config.toml
d_model = 384
head_dim = 128
norm = "rmsnorm"
rope_fraction = 1.0
parallel_block = false
init_std_down = 0.0
decay_fraction = 0.781
steps = 6748
dataset = "wikipedia_en"
MLP neurons of a small language model. Each row is named by its layer, matrix (gate and up: input weights) and neuron, and shows model dimensions 16-143. Each number is 128 + 24 x the weight over its row's rms, rounded and kept within 0 to 255. A neuron's up and down rows have the sign that makes its largest values positive.
After each neuron's rows, "fires on" lists the tokens most often at its 100 highest values on Wikipedia text that the model never trained on.

L6.gate1478 [123 120  95 101 159 174 116 170 120  65  81 148 169 126 113 129 158 126 129 132 105 151 110 112 130 156 122 125 162 126 155 124 144 119 110 105 108 132 133 135 114  96  93 134 164 111 154 132 158  87 142 168 106  71 151 107 148  86 159 184 117 177 146 111 163 108  86 110 126 121 166 139  75 132 137 153 117 139 125 128 155 140  73 128 127 123 103 138 138  95 160 156 109 115  87 120 122 110 103 199 125  86 151 137 132  64 122 123 113 139 147  99 127 125 151 125 149 129 135 135  59 113 116 139 102 111 124 116]
L6.up1478 [151 119 140 154 121 151 145 124  81 164 123 159 140  97 113  92 135 103 139 101 135 109 139 130 130 105  99  86 104 175 147 144 128  59 167 169 116 157  95 100 130 153  93 110 134  87 162 116 130 104 148 112  96  98 125 127 118  99 108 113 115 143 133 186  58 119 182 196 101 155 132 116 191 133 139 112 143 160 164  93 143 142 104 111 125 148 155 101 101 125 150 135 138 119 135 117 112 126 100 119 114 138 100 124 152 163  89 148  86 120  79 189 121 107 138 166 100 168 105 118 101 148 114 100 137 150 113 147]
fires on: " of", " ", " on ", " in", " op"

L5.gate966 [148 145 168  87 122 186 128 124 138  93 166 135 180 130 117 103 128 103 125 149 114 159  62 118 141  85 151 132 124 131 130 152 144 125 108  91  78 146 117 159 145 117 126 130  99 117 106 148 141 120 101 152 163 121 130 133 156  95 154 151  76 134  88 104 106 117  87 137  81 120 117  90 143 146 165 153 150 113 119 117 155  76 137 116 152 166 115 110 174  81  65 106  93 153 123 118 139 139 122 113 111 110 170 128 132 126 144 151 121 148 117 121 130  95 111 154 144 116 160  74 139  93 137 109 121 119 116 130]
L5.up966 [157 161 118 160 139 151 153 114 102 130 144 152 121  87 103 108  99 110 134 129 143 138 107  75  92  91 138  99 175 111 151 146 188 118 133 159  65 188 121  88 136 112 116 150 123 131 112 149 104 143 142 124 169 133 147 104 155 116 151 163 125 114 144 132 111  65 115  91  96 153 158  66 119 145 134 145 130 135 110 118 155 104 110 144 160  79 143 141 164 110 131  98 135 132 161 187 126 146 108  99 132 146 177 126 144 134  79  94 106 197 115 148 133 136 128 141 123 129 127 135 154 140 141 107 150 132 111 157]
fires on: "9", "8", "6", "7", "5"

L6.gate407 [117  93  97 166 110 161 163 146 156 120 112 125 138 123 176 143 174 154 158 219 130 126  97 169  73 110 124  85 173 115 140 167 159 152 121 142 121 143 108 107 123 149 122 126 110 148 157 141 131 116  96 145 127  95 121 120 124 136 110 133 115 134 147  56  67 137 107  87 105 113 111 161 156 153 153 187 150 116 126  94 126 132  94 118 111 154 152 101 121 172 110  71 143 146 132 151 123 113 129 130 123 104  75 153 111 128 132 133 145  94 113 173 155 112  81 173 156 122 139 114  93 117 120 149 112 181 126 164]
L6.up407 [135 132 116 148 120 147 106 151 119 125 147  88 127 129 134 104 127  77 165  72 117 128 158 122 145 154  95 111 116 111 144 114 159  85 136  85 139 150 113 149 147 166 112 133 118 101 157  88 109 111 155 138 109 135 141 126 150 104 122 198 141 149 107 126  94 114 133 151 125 107 105 110  91 131  87 161 122 134 115 130 103 128 123 149 133 108 114 116 130 104 136 120 158 147 174 129 148  83  98 130 147 120 134 162  91 132 118 140 154 104 150 172 183 147 168 151  99  96 139 130 160 134 157 132 123 180 159 142]
fires on: "1", "od", "at", " | ", "k", " "

L5.gate833 [127 142 115 110 145 124 145 163  92 172 128 139 147 122 139 124 117 122 161 145 147 125 169 137 132 101 108 114 112 136 131 109 124 116 120 149 149 119 159 122 121 110 138 138 144  74 137 100 130 135 185 142 122 104  92 139 139 178 123 176  86 120 172 123  97 155 157 104 164 126 154  64 159 189 130 143 144 142 126 137 116 121 131  98 120  97 132 152  72 142  74 109  92 130 120 112 142 158 114 156 130 131 130 140 105  87 107 171 117 146 121 144 130 147 115 103 149 153 123 142 117 133 118  91 120 135 129 116]
L5.up833 [137 111 105 151  67 134 121 165 125 130 144 144 114 107  85 101 157 130 127 109 141 133 154 147 158 120 114 105 165 118 137 141 132 107 103 122  99 142 128 113 119 114 127  94 134 147 142 107 110 117 130 128 112 127 150 147 171 131 152 129 134 130 130 152 134 130 117 168 153 136 133 149 149  99 113 105 103  83 108 148 163 135 142  98 111 149 106 159 114 125 173 105  81 137 162  85 124 129 119  96  91 154 100 134  83 100 134 153 126 103 125 167 141 129 150 154 155 182 109 117 104 171 121 128 156 123 142 113]
fires on: "ind", "an", "ang", " | ", "ig", "ent"

L6.gate707 [144 157  77 117  86  85 110 136 109 128 152 102 149 118 114 145 114  96 155 166 139 104 132 104 143 158 151 136 149 161 155 103 176 107 132 136 111 127 123  73  81 158 141 142  87 123  99  94 133 131 123 110 103 139  74 104 134 132 152 118 102 146 121 124 124 129 117 116 100  91 113 107 131 126  99 119 114 130  87 119 113 181 162 119 192 156 145 117 131 166  93 118 156 144 109 131 125 123 100 171 114 131 114 128  84 106 140 131 143 102 141 165 144 102 124 133 142  74  76 145 114 154 145 138 118 103 117 161]
L6.up707 [118 161 155 142 110  94 120 127 176 169 117 107 167 128 131 145 178 159 139 145 137 158 111 135 125 109  95 125 139  95 155 117 172 170 135 105 117 109 161  85 102 121  98  80  91  98 138 105 112 163 114 126 128 158 168 102 106 119 146 115 129 155 137 120 156 108 101 161  97 121 139 132 138 120 103 136 142 139  96  63 114 139 157 126 116 165  96 145 138 146  83 138 107  72  66 168 104 103  90 143 118  84 115 129 110 123 100 134 120 144 138 149 134 130  80 100 142  98 136 127 126 171 156 130 109  85 124 136]
fires on: "0", "e", "l", "7", "4"

L5.gate499 [122 114  83 117 128 136 120 125 120 132 158 101 141 114 138 131 143 111 122 125 142 141 122 101  93  97 122 126 132 147 114 132 133 112 120 130 111 137 162 134 145 129 116 128 140 158 110 135 137 154 103 151 122  90 120 146 177 105 168 126  95 172 130 137 123 118  88 129 177 153  97  58 116 112 104 106  85 122 153 186  80 140 145 145 138 101 155 172 108 144 112  80 123 100 126 115 102 128 126 127 163 106 151 126 136 137 120 128 144 119 122 111 124  54 155 171 172 106 102  89 137 193 100 164 157 141 165 140]
L5.up499 [ 94 136 153 164 140 125 150 103  88 150 115  99 141 101 154 130 145 130 116 168 162 120 127 137 180 120 136 166 134 109 153 102 107 128 122 116 131 149 173 160 108 130  86 132 148 175 176 103 151 170 104 137 146 141 134 154 144 152 115 121 138  79 115 123  59  73 130 146 145 147 165 154 149 112 108 100 108 121 113  87 120  99 126 114  89 105 114 131 157 156  93 162 109 125 106 104 108 135 121  97 156 154 169 103 131 115 131  71 109 139 169 118 120 120 130 123 148 125 162 147 141 134 144 188  67 135 143 138]
fires on: "p", "'", "'s", "a", "an", "et"

L6.gate159 [ 92 141 102 113  85 117  88 109 161 172 127 133 109 144 143 103 141 113 110 129 105  81 101 110 111  99 164 124 136 118 164 111 136 150 148  77 146 128 125 139 133 163 118 102 120 143 135 157 130 126  86 160  98 149 161 153  82 160 145 111 105  95 126 153  77 172 140 129  84  84 160 138 141  94 108 112 155  96 125 136 109 138 138 146 139 170 121 167 120 145 129 112 131 108 109 132 111 142 152 163 135 123 161  65 125 112 154  78 167 133 119 125 107 161 135 118 150 132  92 130 140  80 161 129 107 114 119 113]
L6.up159 [141 107 110  98 116 154 120  91 135 143 125  58 156  77 154  95 137 133 102  98  79 122 117 129 107 124  94 132 108 164 173 126 148 125 149 123 130 113 128 107  98 137 139 102 137  75 118 115 103 143 124 115 117 134 156 121 180 149 100 127  99 118 137 137 101 147  89  86 122  60 164 117 144 124 119 113 152  81 115 101 116 104 194 159 116 117 130 131 118 137 134 125 118 146 104 133 137 127 130 145 160  96 166  95 101 129 149 111 157 145 146 111  91 189 102 130 150 114 111 102 157 122 125 112  90 142 118 142]
fires on: " K", " k", "K", "k", "- K", "| K"

L6.gate2013 [138 169 106 146 139 106 124 127 138 140 115 141 145 133 142 120 133 147 139 114 127 122 150 166 152  90 105 154 144  94 120 123  76 151 136 134  72 141 140 112  80 111 101  98 107 128 172 114 156 120  91 116 148 141 135 125 124  87 142 117 152 119 137 137 101 102  92 134 117 159  95  96  98 132  80 109 105 109 116 143  88 123 147 124  89 167 141 124 141 149  86 118 126 131 134 166 105 131 118 165 118 121 112 107  61 138 103 106 125  92 122  90 150 109 129 134 110 137 103 125 109 103 131 122 129 102 157 145]
L6.up2013 [105 160 137 132 124 103 111 137 115 117 119 122 136 127 170 124  94 127 103 122 108 149 132 116 116 117 148 143 120 165 143 149  97 137 132 116  81 172 109 110 108  92 105 135 130 129 155 130 179 147 130 151 161 135 163 142 140 121 169 111 127  94 135 103 105 125 119 173 112 156 132 148 115 134 146 107 131 117 132  76 118 132 108 126  97 161 131 152 113 125 124 103 135 124 159 125 117 183 151 142 127 137 123 129 114 114 130  78 126 104 125 111  91 146 128 139 132 152 104  94  70 146 146 101 152  93 192  76]
fires on: "'s", " of"

L5.gate33 [135 147  94  83  92 104 100 152 124 135 105 125 144 146 121 118 135 103 115 145  93 124 155  76 116 161 148 132 116 141 123 165 134 125 145 145 154 117 168  83 151 125 118 116 137 127 135 109 119 164 141  92 111 109 129 137 152  94 129 180  70 144 175 126 155 166 113 119 144 128 145 137 110 128 161 111 140 112 152 106 130 104 132 103 157 138 175 126 152 112 125 129 120 142 118 116 148 103 156  95 147 127 148  67 148 110 111 128 108 155 148 145 110 154 116 166 193 132  92 114 137 135 116  93 117 143 126 133]
L5.up33 [107 120 103 100 120 104 150 120 106 129 133 148 127 154 142 137 129 153 133 127  89  95  96 113 142 120 137 113 134 105 150 141 119 182 127 130 158 110 138 103 120 154 144 159 126 107 135  80  85 150 126 128 159 131 123 130 136 128 186  86 113 163 132 118 136 102 127 146 139 156  67  87 101 157 100 148 111 118  75  97 115 150 149 112 102  97 104 150 111 136 120 114 108 123 153 159 103  80  97  96 101 122 121 112 175 126 129 146  89 102 150 105 112 159 109 102 132 154 139 111 164  87 151 153 129 126  95 128]
fires on: "0", "4", "6", "9", "1", "5"

L5.gate307 [182 130 130  92 123  88 111 151 162 132 176  89 145 154 116  81 177 107 145 147 129 121 134  85  98 134  70 122  85 100 146 116  97 158 105 131 137 167 103 155 131 105 141 134 119 140 127 138 158 138 138  88 127 139 151 147  85 125 157 132 150 143 124 163 136 135 149 119  75 107  69 145 130 148 114 176 112 138 102  97 165 112 137 134 112 138 181 117 150 147 163 140 134 147 122 124 151 104 116 140 129 126 131 109 109 104 128  96 161 113 118 110 116 195 117 135 103 122 110 107  96 121 132 119 113 158  98 138]
L5.up307 [181 146 189 133 121 108 156 138 108 176 127 129 114 134 102 146 143 149 138 142 127 127 101 149 161 151 168  92 149 149 119 145 158 114  99 152 156 107 131 140 120 120 141 115 129 122 133  99 100 158 194 100 122 109 109  97 106  96 118 114 132 127 111 149 126 163 162 115 143 176  85 100 111 129  93 105 155  94 162 168 146 142 158 145  89 108 135 125 122 108 110 139 111 153 115 100 144 150 131 114 105 108  92 164 117 164 120 127 142 112 101 151  99 150 103 141 131 122 145 136 150 165 130  92 140 174 157 123]
fires on: "it", "ort", "ence", "at", "ut", "ement"

L5.gate997 [130 106 129 141 124 124 122 138 108 161 152 124 128 127 123 137 169 105 136 149 143 119 122 144 131 115 125 160 143 135 139 108 113 105 161 148 103  97 128 105  80 159  84 115 141 128 127 173  76  84 155 108 147  95 130 123 149  94 101 151 143 140 153 118  93 146 125 148 139  67 128 110 159 106 105 165 126 138  82 126 111 190 134 133 111 129 139  94 121 104 111 139 143 157 145 139 110 113  87 119 120 109 128 164 109  95 115 135 140 118 140 149 151  69 109 153 116  77 123 148 172  95 124 108 155 120 103 155]
L5.up997 [142 115  94  86 130 147 154 170 145 142 165 112 121 168 113 117 131 115 151 140 100 139 137  99  97 160 123 128 114 144 134 148 142 175 123  93 102 108 138 131 154 118 100 120 130 123 112  87 151 128 117 137  76 144 119 108 147 126 117 136  76  79  76  78 129 144 165 158 163 152  77 103 122 123 117 122 125 113 126 129 125 107 113 115 133 113 141 114 152 154 129 122 113 105 159 141 103 148 126 106 158 102 164 121 132 126 115 119 133 133 134 173 129 117 123 129 150  86 179 131 123  90 116 140 130 131 132 110]
fires on: "at", "od", "F", "nel", "agan", "c"

L5.gate650 [116 157 129 124 144 152 169 130 110 176 131 157 183 135 103 109 151 130 132 147 122 121  88 116 119 170 114 131  93  84 125 100 154 124 171  91  93 139  75  89 138 111 127  95 135 150 163 131 105  97 154 136 152  99  97 113 150 122 185 132 122 126 156 115 109 144 104 141 144 138  96 148 143 136 110 123 145 126 121  98 161  99 146 141 157 104  99 139 178 134 125 135 132 144 150 120 138 145 123 148 170 112 140 110 132 133 164 118 124 145 125 135 164 172  85 151 139 110 117 130 135 122 110 102 114 161 128 145]
L5.up650 [130 123 139 131 108 128  91 148 122 142 100 127 120 141 167 126 111 135 121 165 153 124  99 149 121 160  91 103 163 103  89 129 142 142 149 102 124 119  98 117 129 110 114 120 158  96 109 168 169 108 135 134 114 143  83 157 116 126 155 162 118 175 171 102 116  90 107 108 125 154 118 112 112 161 128 135 121 122 125 142 130 120 115 123 152 149 101 116 101 129 176 151 125 159 106 152 132 145 126  79 110 121 147 125 148 149 151 125 123 114 131 170 122 161 115 149 116 126 122 152 107 112  99 139 135 147 140 183]
fires on: "0", "9", "ur", "per", "3", "7"